config.toml
norm_eps = 1e-05
rope_fraction = 0.25
tie_word_embeddings = false
parallel_block = true
init = "uniform"
init_std_qkv = 0.0204
init_std_o = 0.0204
init_std_up = 0.0204
learning_rate = 0.0151
lr_mult_o = 3.0
MLP neurons of a small language model. Each row is named by its layer, matrix (up: input weights; down: output weights) and neuron, and shows model dimensions 176-431. Each number is 128 + 24 x the weight over its row's rms, rounded and kept within 0 to 255. Numbers have three digits each.
After each neuron's rows, "fires on" lists the tokens most often at its 100 highest values on Wikipedia text that the model never trained on.

L3.up1553:154135146127140128077086108103127159137145120129165130099120182116085135117115120119132148139151132136132111084117148135118098197127145117072111124099120141138153086097165081074138151128129115099105132128180151120160130156111133132200153140139118144108156133112090153157095157152130126146148127136166109104143151130142134127147123114105104134099137095139135072110125135117137117115095144102106121148113131161130146161121131129147069136152118107100151175115142133120121153129122112144106152105139136135133132128137108129129113091192111154100159126146130108105104155120163169148113138098121105131129122136115117114091094136117140126128176143132135150101125127083096124147143140093153143111097124124094129165116116160098133114157103155166080091135135117179124153135125165
L3.down1553:110132154139110106126148112101150118120114138143100110115114105122182141157151133126131114161105126097143100141128119141119101114107070087189188126135126056141130138135110125173135120126135142182166124157127134115140091097110139080096137143167134122106094133140159091112087122097106126141120104129119138127132090133127146133156145148140114160174089165121095175122138130161174138141180149124129143090144146105129119119121138141103127103146162109151092121120155108157095102193142154155181146128108131166116109113169117135125116114100139102157123131116173117099153077119109125116170127132133143145109148154148170125167120064159111141098097109122136118144116119149181092127062110113111121129146133123142117075114126118134123171139106076111146117159165109150139133113150145
fires on: "en", "ight", "ing", "un", "u", "ber"

L3.up1194:129159126163124114169139092144143103153142088175137128136111127117101142120148083107119116154149189135139134136101105136133109121096137111134155139096162096124106173121060119074122118108132124096164128114134105130083162080146144107161132095110136161112139137154101144130131146119130135156105128138137144129154108171126131139158163102124087110137164135120087118160185129101149133108109168146136126156097125146096108159162124102154134154147128164126125124085100155129139100141154109072171125154135110152158142167149124094110122162124108105162100127110147152116152136143101068134130084138163121166147146152154151107093119194115123124120153168140129143115156123140120086099131166108126095119079137136127120098122120154136133135102114160137166149132148137129148126125159123
L3.down1194:145113081132121128128108126153073129126135130138109130089168131126159109143116136130108129142135091121127127114160137138127115081160155095109139145156094120174113119173165176156133145137131152140111153110154096157140151161117123098107098133149148093097134133111115157106118089097130102149167150157135171127110113179179144137122109115179129140140111140167125118119131135121109149066142145118112105126130094117135117096153112131132142140100115115140132116065122137075114090107066150137157147101102170125094151128152169139118148154102146151091152112112112143150112140139158115158089135122151125147129150115139130159127147157125125075133108115095135091121178091109145162134104121118148071174146091092084126138149111132116073109142082107149129105137157129135137090140116115
fires on: ",", " but", "ive", "ather", "ing"

L3.up1459:166144194134169112084127135135144138123166111132146141127117156129074147108131110104138175110131106135149112156126104106147105142091112141173091078116156124134141145110143156111146140099129098105122106099105138127142144101114154114131116140113120165165162094152142128162097143129126114090118138135125149080145108142126127147101151084122118117159111121156151134138120095111139105117167074177105141159137155147149131165082108169114131136132102151160113159148148120143158148150092116118178118111142131137159127109071147098106092147128132127138161157125111164127117089103116085149098151156109132139092170120194142147127155168129094090149095158114112149136128115122124112111124155133129158122128137110118119109166138108153178092110150114164163130089116129184101136116124160
L3.down1459:155142097117140127192087149106143118146119161150103120096152115156153077096120116117094135135124137165125139089138169141096163114151108126093103169142119099098106131118146099114114167169140158142139180161165133084162141123144148131196132120120105131184123138108122107119178147107110138167121130142138124119121097098095141116164123136083138131111140130094109113167108165153100120155072127125095140131129130101103107135109173098085135147140106104116123130112095152121092093087157118131106109124120121132090116154147161154141167130152162166121145161179105129121133167130179123109147144117132143134115147130110131121130112106161173143127137105160148134137144127095142121090132120114140122146189130140084165150089144162118133163132129174111113100149115127124146135129111082
fires on: "id", "in", "=", " all", "ar", "r"

L3.up540:155135146120129155159142175117091143132111146151101126096162102125112157144123137107107073141093141103158138127138162124146138121170088126146142152134127108114127138115125141087145137116164165082093132147114158142185129103109130134140154145134122113085124157067147158100144093110114092110126140148053137112105125136137155131147137155123131148122159086093126095131130134136151093125144098118145116146130143121120116106098067111107104159123109103133108116113081100152160112123124117152130151095112119136142138123160138118125120142108074127152105155156158166123124139099161140121116112106098132083145158146120137112157139117125062134113096113160157154133132168120132086119122108112134149107159157129105100119141144153184133124183168141126086119129152102073129127065128137
L3.down540:098160176097129162156131123165154168085166118133142144136077159129104084166110120132123146157132125111105114140086075128124154134125117117135140111112155188158125146117144121137110149088155091152123109099120166087157101148140122137103132121133052103139138109130097122119108117134114163115168168113129163076133106101104114090110103142126133109103174121120154141148129148121132131163131124177099132076132145140151138092148111174153142099118152142078112139150121154144127088144152071133125117113142154119118129094150121120147104154108154145131178133156143122164106125174162133088135115106148133144152132185075040156109137100121127145143177106154082140145117130121095114098166161116163136122127105137143150153150137121098087101147124146105141087155118099099092139162166112
fires on: "ed", "al", "ant", "ar", "an", "act"

L3.up669:125126175155125094129110092122132181141145181165112137145141125103145065100084126180159139124110130083115121082121170103120178149108131098121118092116127113119148082104126103147065118119111141137102153168095127126149164144097139127117145086116139144120106104127139095136144145132148169129146131156124150125113133093121112144124129114122148138175194100084091141131153123113125106118126104154098130110138098114126109121117104133120099095118094117107131178137152105108150119114089147128081172132100126147092161096140130086118140114096102124177109095116154160168143145116136125141112103099115122131136143120140158144127136120121131113135139152139126148099109141133114101153092130142105120117119179144143166131130110107130109133142104162135104110123134122066113134071113143
L3.down669:111123125167167084133090104117098154151110110118102169142133119105108121143131139098100144126112125128135128198139136150137072114123136132127139124130132146093154143115115133097131142100125117104143125099125112129073128051163159130114079119141117127124145175138142122110126133146161081117118114160144127108138141127107104075142130122120103122137054155128125123075105158096115137208106158126168122115145139118148187123172159123153152145131142118116131116120126116135135149166131133148144134107132149127109134097156126119133086195106112147099138157119128102130130131115125161131168123123135118073098116138145120097130141110127117133136181077112095107159142145113094113099145105149116157070140149120172136104111133127137135105131146123075164099100109137119141154127128102
fires on: "l", "-", "n", "anc"

L3.up485:132160163165168162094151105125088124135109124113142125152112084120132156095134138152109131131110147134134091079099135087141121121129121141122119115159174103141121123165123101155108161155131093148162109172141120144140141090109165126098129109139143121133152078174102138153128132102101112091144127137164118096092107096126071136127106152059157179140187119129103128104076157124090112087180074096203117123122153133143134159104126112099098127154176139160151119117109122174160132147146111130107110137134163128137106136101100109122170123194143155114159149139108153146103157106085121092078149143140147156169155124109156143160157136129128150150112150137160128111136103129130112100142132110152132134134159155148136156161166115095104132099089125144086147075140145173155118123137131
L3.down485:113116119164143089127165137153135148111133140147133152094137121131139099137101139104128146167140146126145147148102101126183134135121100121134139150143136124059128096138157159128125065141123080102148167105126113145102120091138121160135131159101115105143139122148133126135149128118163127141166104181141112164073120136093159084126116036129129164155145150136120129131164137182128174187176161101164122085111126114144112108138086151141132113147094181124114134116080159127130160136172152124099147134113103108131095141138135172160139155085128149158116115105134122126145158165148102116119115188132159116133093109097129119144138128099134128174113125133117082098116102132177144115121092141139116136118099123172185155136101097118122160132133153119092114142173157096088115128126166
fires on: " and", ",", " /", "/"

L3.up308:142077126152131173150108079097104122097148148159102090092172117141110107127088134132090156144117161118084125121126108133120150109063134079139116096098108114154121133124158090104134135114079128129130122149157119154118120127093141126125124172168152101147105106096143120124136157118115182108124103130119111116119110177156114133132146129105104102112127129158160121129149114098135128150107121128142092107134100151127133138150084129144113141122129130110077130097121093138113129105123139121131130132107162116118128095117113115189133116145107147097114131076176112111143150152176125159140113176131072136093151138104122163128096136188111140124125166134175145146149139106128141166158109120129155146123183144086109134109119161117168154149195134100109142093136154120113170084148154
L3.down308:162146136164137157137136112133186147201132157136119154130081113091130158112192143178093125134136138141153117102169108098113081122162138117111117157143148079115081092117107176165114144139119128126141102116104130089136153135135134160120151108157098168128124130116150093106120081131133110147121113129096127135159120146179146140154126072127112155146132142095112091139145133137115128146136126181108158146160094104159130113150167139164118095154127116108147111155133158114118105103120117115144098101117085129133114157102115143063135108128127141139106114190112148155108112115145127132138120152102166140113128109115173142126141078138136173098148134143151141076120117141122150106145128125099134118120125073140128108118139090169145159093092116090151101143152078168124123138117135
fires on: "i", "u", "o", "a", " Mo", "ma"

L3.up509:082128150144079124096138145127136190095131110110107147173154129125154137141124130117096104159117136074120118125054159129125139109144173109127133116119102094116124137102109100145112129149121161114155180111156072147176114107076126100121142128136106133091160117078120126144139147134127099082147130151125113112153171150123167139106124127099106164160111077149120118095133071117159106129118103142108160156111110117070111112163131140144139128120123089116118112119114116148147128137131126116109124154109116127146091130124120203152103103124121129136126162123095124102137139111123112093074139170122114108162131178125174177157093129146120145119120139146126182107090123096171187120067118178099128120136122123140109159114147130103109116157154151115089141131142130110143116138112134
L3.down509:134155117125165117141122117111127123181158115118116140101076139135121146101129114104134119143146128139138118107173140140137126131136113163136097125163125142169101062143156129146129089124120152099099092117116156125119103109132162140119100118125114101171130148182114118126101132148122123172163136140142162137147091081094111122078123112146140058109133129114129148178130138144096131084113146162147107169122123141153153160128115140085155141154166129151144115103111125133125108105126116159144103105160152127132147140105152143140149097091128074147151130130135146118177140147140115180115138078139140131145115118151099160163142116121161148134127124121133153091165119120080126104145125118119120126090125134172133093112110128149142159108078121141139193137150114133181140151163161
fires on: "ing", "unning", "p", "ur", "asing", "pec"

L3.up450:147131191143124099130098103131126110178145112157132158162102089134158118131137120128126150116140170133063143137121134139122082137201139143141154116125135142128103104138098104150175136124133153135132108082155130129098130110100131127156137133136139158109147091212136139148144172098128126141139128176147123112112131118100129146109134140169117128118144131146137151124140131135118115098146117056131127122106130113121151124146130079146094132157149122122120115153141150166122128139140086129172158113154150130088135143155149134076120155114122113093135127111116183099143125102127141144142094137136107155125134121196123086113130145096097138133123166145114119117168104158168119136094135109158134098109125118113097138186114081119173132079140137092136121098130101114123124120105122
L3.down450:120128102135112146125123096137110131132137156123156128108157172119148096142141113100128137106105079102114085123163172157155173091111134128126074123144134112131123143133141142115162157069171140103110116167120104110147142133152123146114114111163104098157166164073082127114132154098100133123138076098149104121168140139119105158070101143151104109125142094137116101085136124172128123150152134137130140168127109126131092137129133149121167138108129137116141182118108120132138109155103160148149138118151110144137146151118086123178122155072088117120079115139118127150110143140089148120135150121147127152133111097096122177131147128178135136119135147102125100165137136136097126151125151122096108128132159144116106139114085128133099171152120157126128126145142168130113159144124111
fires on: " S", "-", ".", "ies", "al"

L3.up240:109115123099105169145135122149067118071163139154118098178120112111099132161135146131127121130118146116087089144088131122154139108143134132177143126133155122123118158095066142141158140143145124114122112138158186117170149131122131117129105112135099144170113109095130162133156139149127147105126162128139125126145144153161110153144109146140138091130090139165119096138148142119119153124131129090094129140113132112151144168107103147099118129154158101133129134153183157095114131136145172117105104124125103136135127153088099094111138077103111097078145144156116078160145122138131141079133134091122148133138153130126116126168127127132099127121114076097135162159136104123113137178101161139158199143131122068165108128114151123118130127150131087118063134165117114109112147142148109
L3.down240:141134125111135173111085078129122139180103131092103130109154164160100060116116124136126132106149117119173145166149137139103065106096170121100160113105117102122148142135167138134140114110173141174136199189147081147144108159176122092134128136120137133120135141139116159099120160128152119145119110103150087103139070102143172110129089146127097120153130105114166147150089153104123119148131115131134145084143124131139132101119160155178159123164096160133112145164126135159131109146073123145162188128100125156133107130107131139113125135120118123097172120109173191124141133102095114168146091160141113112119107139139101130117141159161125115130156132167129099108149102171153136114121128086146075106117133167132135134149130091100153144120113162102151109110112134159136168151093073
fires on: "ell", "ail", "c", "ill", "all"

L3.up1248:143113122100139137112117120134169104145101093121094132096157109147106114070134146099130133181126175141100139150104126165135156076089125131107135109091126161127141163172163107108105169064136114144109132127124128081174096146114090145143092134138122115132118146142132119144113134106132162126118163132136155130158158151093131140143107175105114096131121098109129099152100117142126137139132156118133082123095129143112100156095070104142141148153115105076155100136141153111147111145132196146119151126139151087166093152108123118165140139163123066122151104082155151090100084086133137135140127133161120141128116117159127097135120127119087105116116104123143140122141089156112122145136150147144141112167107116088135121141147132118126167145132133152124124156111119141137134121171084
L3.down1248:130099134174136144109126191098080143144119118154193144138074156109136114142118125152122097171145101122137173095139114115123107149146149148098158144135153112094154121111115140128127084154134162140152111141121131093112158104121130118109157138146152131119138108112153129120097119146104119138105149104099088123110105091149133115147119117125130179133122146119161157166155143120135108113136082134101163157125128091138124098153132101112103102100084163160146143124141103119127105112166079119111108118104115161134118114187142144130144125133120153074141117170119092161130139122109133131119117123088134134096159099079144125182169103136159113160122127171159126144105149084146102125096128124116106136180134117170116183113124126143105100082122117089124125140142140138098125130132143
fires on: "or", "e", "ar", "ors", "ly", "al"

L3.up755:106070115148118115138119105120125124139156124130147161170089122146120111127161159143109134115141129140108084167160143163139135104153136177122148061137106095103092150140118139196108137165128143141124101117104111128185162156088137124104149115110143121166106106134108143108097151149144108168118132128121100143140089175126118127105167159077147127154122159171116121148130138147124156163151096129102189153167125135148130104132146148093147095113158087129136086139143072115137128084163140147127090137120099168164111123109167110143100138121141140114144140111062125110088142112131101162150122140098123124103109135119114129158167133131140144086146131111102081152115125126147070112065167136110138184118125089078150085155119135153157170127144117151117138122122126136102116125111076
L3.down755:127096136143135150183124108158115116140128149139098117083164153130119120132118088108141172116129128129110108142074086147156161123162110130128106176131121149126146121079093085125099098190150141118125150116135107155117114128159146144085129128111177115131155115120178106161130154129165096131139180134133165146105100106128106098142079137130089122127118135143124133135143141110095134141125134115132157124183109097124125141131148153155060099115086110172121124120134138135162134128099121141141093131139116119131137093105117120106180132093140123096160117131103076159137086157123125104109127127147128126138139115118137180113120118136129124159115137142096172085148128087112108138124140142121092151103150132113156168144127110150151160164077132091102111134157114162104151152134106
fires on: " C", "c"

L3.up1096:104115114102128101113100143112106118126141106150149101155129168157132136106120112109124136136118147101118084115166152161114108132190151136116131144094150160104107118127121109095089153121137128106138150106119140126194133173163109132110117140142114143138087103116102127151095093114162101097167132142153157105140120094127132145127130128124070130143129072126131119132141110127101161146126140094128126149170175149176112170107087115162098135141139127119088094163133142119113151123154162128110154094093137109106116160141099139135121145163143099129097132159114133146121080160112134087089151084106149085115151139146173149156130135160130160102106152108161149169144157089136135135146088156138152113122112122139123157143109149130132155133145164117065050151110104176125105145082121
L3.down1096:117138157138131087110174103136086120136118108139093094125127149137158115121132171153144161126101141111137139132146142089159095163157107107124138061143102127141125136168152143201152108112093118149156124131128166108143125097138130161135138135095129142119148117134135162142130128184142152136087133162143139113063131130122110172159149174126156150119108113125107103126157151157102093117124104124147111180122110158129116096102146137159173151168096131128186116115087105129110164111112100136112104168147149114179123114101148093156112120130136154114156114092151119084126114111127145147115089114107110114171130124156134130110109129093105133178130108093114093085074142153095132126119142105152115114132088150139125140130166094107177172129156153114149133125101105108131117148112147
fires on: "-", "en"

L3.up6:074060146137179114108123102139127129124134132127140133149164092128127127161116096130144131127151141106113126120172136124144129154105142129138124124151143101147138123103144117122153175115136120106122105100108101124163147172148110107161105109143115101193100098108132120106112163124137111107129127131130151104142090110145152164103120118072124098129081153138139118118110089126143169122140100154139076109106119096139117095146146163112124137135136109108144109144087162103131101117123119135121136122107172153083155126164151135140131146124145126133089129139127135136128131114117127157178132121094137106132122119146143115106133102106115135111109116117118125123109130119140132117148134165131101146142088123158148131109113108123165118155118112152129067154113118125118130132084107
L3.down6:102137161096090121145097140116147174100183123133115133095103125144119104139111168104109067111122116123112131147100097118183108133109143100109111127191071160160147120160129129166115100139133134132126167132147160103128122136083110143114157160121127136162164131116123140154122141139129132116141129186137162150108131068109143116140123119159123147088153109122154140108085154143092096105136131122135168121117162115134098146116142124139144127108142173118105125127160136134152157142122128155121115142139098118177099178118095139121087090130101134140148109091161181154135162120131152144114121127157123128129137163120146099151153143119157127104154121128110154102161107105115136112120204090156141122116127130113136140130139141162103128118116089134153093134110147151136147102158146
fires on: "-", "on", "o", "20", "N"

L3.up20:138122104112150139102109117118116131126139105155140128047114140124089131151133115140147141132137096138126144165124113148106049128123163152087182143132132155115118113151106112132135133179132108079139154173113154156163093209134124108125160130129103143126172124129123103121105147111105111125107066158130156125118123144144099138145148170104089162138131134108147142163135145131094119137151161122133135142176132163127155082103135133133128088126149130114112143113139117117136128173126150092125148128135144145120131090122152121129147159143143091118149154138159078119109119101113160100087093123148124129150093153094127126113093154113148141141129143153093110119129090121119101143127110133103138128148100109120110127129088124160122163095146119095147146166120117102131153140108120
L3.down20:142108125133132120127111147100163142129142130138130129134108163126131129114143110136101117173136149116107084085148127094149171117124135148129093090173117110131137134146169139135182140060079139153113132155150118161080139058117113088138102130149148109154106093137136129126120111132136152068159160096139116105103152188117111150132143070158137132105154112124116130107167139113147140118115119102116110132131152136122147174118148128187148154104088143187169127102129120133082127100151134147103116110122131136140084138154124115101117159123125160116156102093128115147102139137164085111141139103121124120122156106156144140105159061165143127096121100113144116102113165157142165082125143124100142126093108140118110120113198116112136111116104143166120102125101124147102118086139139
fires on: "he", "ian", " of", " \"", "ted"

L3.up222:118156117122119090132106138151101111106098117161108105109119159132130120157118102119131133134133093140103117141100113129139127139139125113157122096142178150145108113071108137148102113147123168116122133120139129148106151116087138131146124140161115154150148154164117114120078127116119141137165147131127133124118132136113148159162151136134090126123129123131166133130127104117149117161125138077109172110159166115122102063122135127188134128112142132136110122142139108133112085142143162101140093113177130144114104197165099143107108136173143132113126085116123138106090114097153114151110118131176133136106120129158105152166154126138127140131102162121165139159082159106099106126146175140111164158075081175114123090139197126124105127107157169154132116105117132144149149114115163
L3.down222:137113144116147153104176132084153135140165139183128128134095097118129145156132125136126141138116128092119137119126151120118105119122111131128109127106143114123088144128140129146127086130101137191137146143128124125120128087086141113128157146085113124182114140108146148143138140090125194118169129085143130136092131131130095107142114106123174123185117135156118127092187159168141082142163162145143129091115175134134133131122091113126114147140104131151166125157116161089124158142094108137136162193156090138109138137134136100096114139146152098136132084118137112127142124151136112120121159155142128093192095119146128095086159125118149117110167116160118112106139133121150078113155111111177161060129111162146158195150169133145080101165107100123115136119122111134153136116134110
fires on: "-", "ic", " elect", "arl", "d"

L3.up810:113136126138162118157130077167142144110143160130130125131107117157088131114101122147177100139117155156092117126115127147163124144135090133153150137121095116155135126128136114102169176153132120163127153117160097134138147056183099117113134110104129111129117121160132078162115112137110077153118155109119168135124128125093095173072132118165122131108162113157131123125164121161151099135110123113171116143153112148123076131149143140109112126176124135122133133080109128114127151179153105113146152108151141159155194095147092138133146139133083139142132130136149125110104131114086142130147113066108133128087076116140139142164094122115127148125104164132131116109145127169128120105150129103186100131133141136112122122160143152147126147095107122128144153086126179136116110130158062
L3.down810:099134137121108094106150117133136123139155168117138110124138202100167131128125110140088128125135123096149118127116125136137138128131172127129109120118161109142097116180119143145080108130177136150130113203142160169172171140062109081125103095125131115119116151177142144130086125125136141124127165150103163139126146149174167094180124129084116151172124129116108122097125086129104108142151106122135123153106072124111131120176118157123105110149127173118131146091142134066126142129143114110098104116100130133123088123171155138111120094139115092123066090078134182154133112128087107118131147184121127130178122141146135101164157128155121097141127121113128102125157135085142123120079143110128154154152132109115119102133116140121183131091184083102120115154126150134120143169146124
fires on: ".", ")", ","

L3.up860:125106128105143086123122137140160156113107165085104154110094098094164132134113110115105120118138149123124123098093104111133135137081118113140093109141118128115138146138133120133164166101102167122154136125117079134152131135147172109127126112095097123124129105122121107091106117103146103154130100126087108115092113106182110188129142169145149155114102154145120164150136100102148159079150092101111110124153118147132100175109107141167096167168116144147124173180091084101105149135125135124107110154119160128143117091094107136106067146128151093152166071140150168165136106134160139117095132097129131142128125156106125136175098145088096091155170158155128113092158129130145140139105139109115116086133161137141139130137099134137142096167127159084184161114122132154097137118149118
L3.down860:113126072095140137123099155132070114178127149136135170192132088161064115142129172110162164132139108110106121161177161187120107144134130052136126107095097171135136165139147154118091126146102122116114151120069131158133103139123108126105147162175123147153167116124111153156156143151133130135154123114155101149133124150115141115111137149098132147140155104141109125101140144146124135163095124127157119118144104106164140127143162102157131140136103163140133112134114159152121113097110134157178109111083120134101142126123137136122104147096134142121156152090144117096091127145104126106135103134141129109116118161175117144098098143155163141096097121130164114153143153117112108112112113123145121138135136150093114155128144163144133134068132062107153096130123106062143166142111093
fires on: "ro", "r", "v", "in", "ar", "o"

L3.up1420:137107130163144093167137173081178105150127155196109113136124126134129140129102101116132135087149112102139128107130147143114111147138127130144129117121168104182136123092138110110082175166103139114111090151153156106147189152114147119103132121147093135138144114187145173118116111128159126117127153093116134163100143155135130143166088128148102104119130134168146110119111148145089133126114133089113154141184140108123114108148124116096095123139170147134080163102114077137181143113090120111092181119152092105130153117119153114105143150102127158158082130127150130145157113128160102136077118123135159086165161109169135162130106106116126137137146129132123128131157156104130118178145141137117154154164155100166145154151142120140163116178123109136086119148121102155127113141132153
L3.down1420:127094152123084163153128133097140109118139104095104119132156124126156101138138122163113122138137146126200125127115149151123130084126143092101114130168176170123159179127134113119129123157131121097199147129105106120099113106137130174134099135097168086140086101110160101111087126153135169123142081127084103108178110110125118153135143123109119167133158121093147126136157108084143158114161128143167122148128171150135116112106114132129124177119087106099130137134110106120092148143152107126115163051143142135110111108119093155111136131133125105123135158141138121115136124131120136161167102084107077134086139129132166141166163104096144133130106113109116145154104111144104158120098154190094127112156112168113102087082104152130098126095133118114095115163153119132121141111093133
fires on: "l", "-", "ect", "ad", "ar", "ion"

L3.up1595:119131110150171103066119116155125155180151143091124133171148163123107145120122079137098112116135139130122103135139122110139121145118131137127127099125103146111154129099159173147085130133121133082145114139132135109096171155111102130172090108102100120142141099142110148105156077113142142141187163094144152081125131096077140105110145142130100155127088118134122121121109089128135171140104128135163158092135144162096120119112134116124156120122108126126113128090106149117160132125111130089113135142165117117117089162133165151122140102155143159076151125103103135153064105106129142176177126094145109125082126116117148166124131109136108120138131154113136131110159104106136163127170089135111112102099121144087161129146128145142159114102157129143120079126104163145143154123100154
L3.down1595:111124144099036155121141132099148166140138131172101109126081132102161092136114152126182131104171115143132163103157093063136119144124146067150182132131091131169138145175101124136119164151125116098125142126143138093158131106124085117088134150139139150137132100138125119118063103106147127152125108137165138158143084127141120137136123107114114125152136097075188115105159122102101127160136113161185122123108101079130143138077098114177141091125144170124128124122139123107103148140122121198129136131115096090103144140075120136119085134138127123101112116154158141107152132114131150156120146148147142143160091128124098159128113153121132134151139144153132116138119157114135108122150095131140182118161125102128166138117152112111157147138126090125142130147120095153175130138151074
fires on: "-", "n", "st", "d", "v"

L3.up1400:095130155092133089126148097135082135106127121089125107134095115094120170096112149125168125111085144098123092092143121148128124136119118122128123091118175101111124130113124087106106155141087132111104119120126142110199149163100145130115164146130125111117135091098143135115099125178114142139105126148135154126124123138095152190139070162148128128083155124211117134152161147108096146095084128143105101152073100122123115102127138100145094203102199103117126122118111106137158113113149089108122127114106110135134142176120148132137146104123101163136144145163146176122149162115131124126146110086131135116103112150120129098139125138122115138108190074078122128179172101089132110163125129131149110141127182108110088099167166119116108112104167117128120101123119141112101142152113158
L3.down1400:129158092118093147159113156136137141154098081130119111180149173117111146143121110128108141106142121123142133123126155171120155107118129151176134114110195125143161097133131127139089144129152107124136149133153143121129146179133119132182100150139097155131095108177132091101066108128140148131114124087108108134142124145096137088096138152156078134137117110094153125159131183128102124132124076164124110153152115138181189147147149115107129121128138141151145090109134157093126135122144161131107110082110111170117124087127094100127168135152132102121159127131159124179123120134120124138148125113171121150121101144088113156079142054149104099156111130121138150137132123152120152146104118117115164125185114099142108153109149100113115087128125113096114162146128129188134134151113107
fires on: " of", "ed", "ar", " are"

L3.up807:117126119138149104110104107143100124102107149114126108104140142129147165105113151145122151064149131139153110143162142135139143127136160124138150097157150152125136070093101120158137177172127148083150125120106133168118157105082161161136126111118143127113121181138105119140122075094121154128115123143113129099137074074156165141193125114152132123159139154148156174157071115142102127125118137146145129111119143119154127172160164050159137125121151149156116138118102107153120092092153111147120143132143102132133206115152146142134117129122130138149121154093147135147115153158135133161193119084088087092111082129126133144139203111112162111144158162122105098116164083144129109139165139140128118135115116157127124157089120148154153137130136133094085160118120132139104148107177134
L3.down807:120128113167161126126138156119173089125140136153151097114137114105090082138158123115117105149114105119135146145115148135152122165079138147119124135127123133136150186148134122085119133140110145145102125156112080112133088121186121150077115138144124137121165095099124123098118134145152103104143133128127123137130149114130095121109139140119155148164166156144122103116105137113142104134154100123200115106094116135108098102156094157122143101083132126099151116184163119127114124124150134135134121181115181133098133138094123122129144111118106117070167065142142092135077097118062152121111129161129126155158121074106123125105078145160063135103130105140116121123137127109092121110100083138163129151133133110162143128136108110142100100076129111146128134196124158099147115152101135
fires on: "em", "ivers", "O", "r", "U"

L3.up1133:131111147133124113089146103145164096119142105115111129155121097122166119085147070161119121165139117103085149121085127136139147132146138135116192125144151111133149147102154125128092106118123175153113131153108145134132160139138158120134109110133117106139111106129153154117098160149109128103106117123096158160096124083163108148132168137163097079101140110116159143127068128087130113107122132141137108141100129111128126081113107140157140136088127111143126097111122136147126130118109113148137132119132133150127136111130145155149150144161126110132073077151075162178109127114100111122167104110113104134132110160118124198122155116131118145090099118158103123115141123108145101160093140158162142168110130113146119118107139103099146100103115079136139159150147129180106123152111166
L3.down1133:117141153119111118124124130113080162204126138144177128109148159143095133137131109145111164094162110169076133175174117140097138141067114063116163153102090147113120144134093096108140090139147119129126136109113112116138129111114195133132167126167163116143120121141130111134125118115124122112138090140146154139155166122079137143131152138121159156140124121151107104146131123168102120180145097129169115110180125129132131130144119116116090141158130116128112127107113155114145133153128113167102130111140093106103133132141111128143112155138144149119142115138151120096121107129135122141071148141141124128129157139122129118129144180113156122160132134109121101143123158135136164120139112146158134125150146129134163112077147112108142157132117125116145118113141144117162158139126116
fires on: " of", "A", ".", ":", " time"

L3.up1417:118131126147141099120169159134096171157117097124092111122101102139134116149119131135147143091177147163135119074137132136148143129145092119137146149136111120162134152122142148156126114095107158126122125106134105138088115109190091130121116110112116131160148125119127146086121134147084121110150172127093073130152153155147129143150129127163158148081181150204093165089152143127137147125114129098131107140106109143115125138086131084110125086098115150103137087106144142133124135118150138127126101170145108136157139134130114137084135115119133142146133111128190164130117106101127148150083152145088137151127156157177095160149135135113130135148107141163113145145150139107117148115078090095145148126117136149102084087173137137129086093105137100114112127133164126136137115122121106
L3.down1417:103107131083132113124100096132136133214170129166126129115159136157140127136131114156147129148108125119124079162116127196117134130116148154124119080109198167141152110173136149111136149144120138107158131134112144107122116117083153128126151154117104140149145131130139149146151116104178140138111137115131172127146093100134130173123150146101119107203123115106166142108121129125113146133149138114146136158128164124131116120172111125174084137117102088144105092166125180121149148146119099144174159106105139101090119144096106135097149118157110155079139164129091132097118152173112126128113142169137122127109093103103143120132170158093143149111160134130131116166109097112161153127158123068155129138125124143170179133087119157158133107158126083096144099100106082099120130129124093
fires on: " and", " time", "et", ",", " period"

L3.up263:109138105097133082118121117183132148096114135137133108109096095120140114087099117147179153180188104134074144122151107102148136112139112119131163159113143144102172099113067131114103111111135140074152127096118157124147134115138097110127138169124122124122115121085113140120113113152155133095152136114099104126124103131057105171121118147195134103130178134140147152151117174162133152118128105124116124161130090078096135128128129117128092166096152149108144128102144103091120144127141197139089150110141099148118101109116166119126109112102124113130140127167132184153112137148127133146155153133123150106134124152118119151092131147130128137165120152168094129148171111141138140148112121145151126142158122168149107112131097128173120102132160110149101116130124122111071109145155102
L3.down263:122141124072146122107143121124160169184129122174156097131121154092153140114103162120142146143102114142142118138142152096098104096095132146170138158144105111131102134147132164131100094121191153103114143119111122090113123161135132127123156080133156134128139113141117132127128073118105127122122124117131157114123083255115181138151138162128105140118119154175094131117163116182165155123097093168144107150135114139119101129147132156128129157129121164123079151092139110118159109117130120104128089125134126106151108119114172131116133082168136104158121132100121189123140126134102123162110109148110170147144149166140077130106116149129110129114107156153126140115142105098102131133139093119168116150142134141122141148082137116115130137108104120153147132112089090100117127136099129
fires on: ".", " of", " .", " or"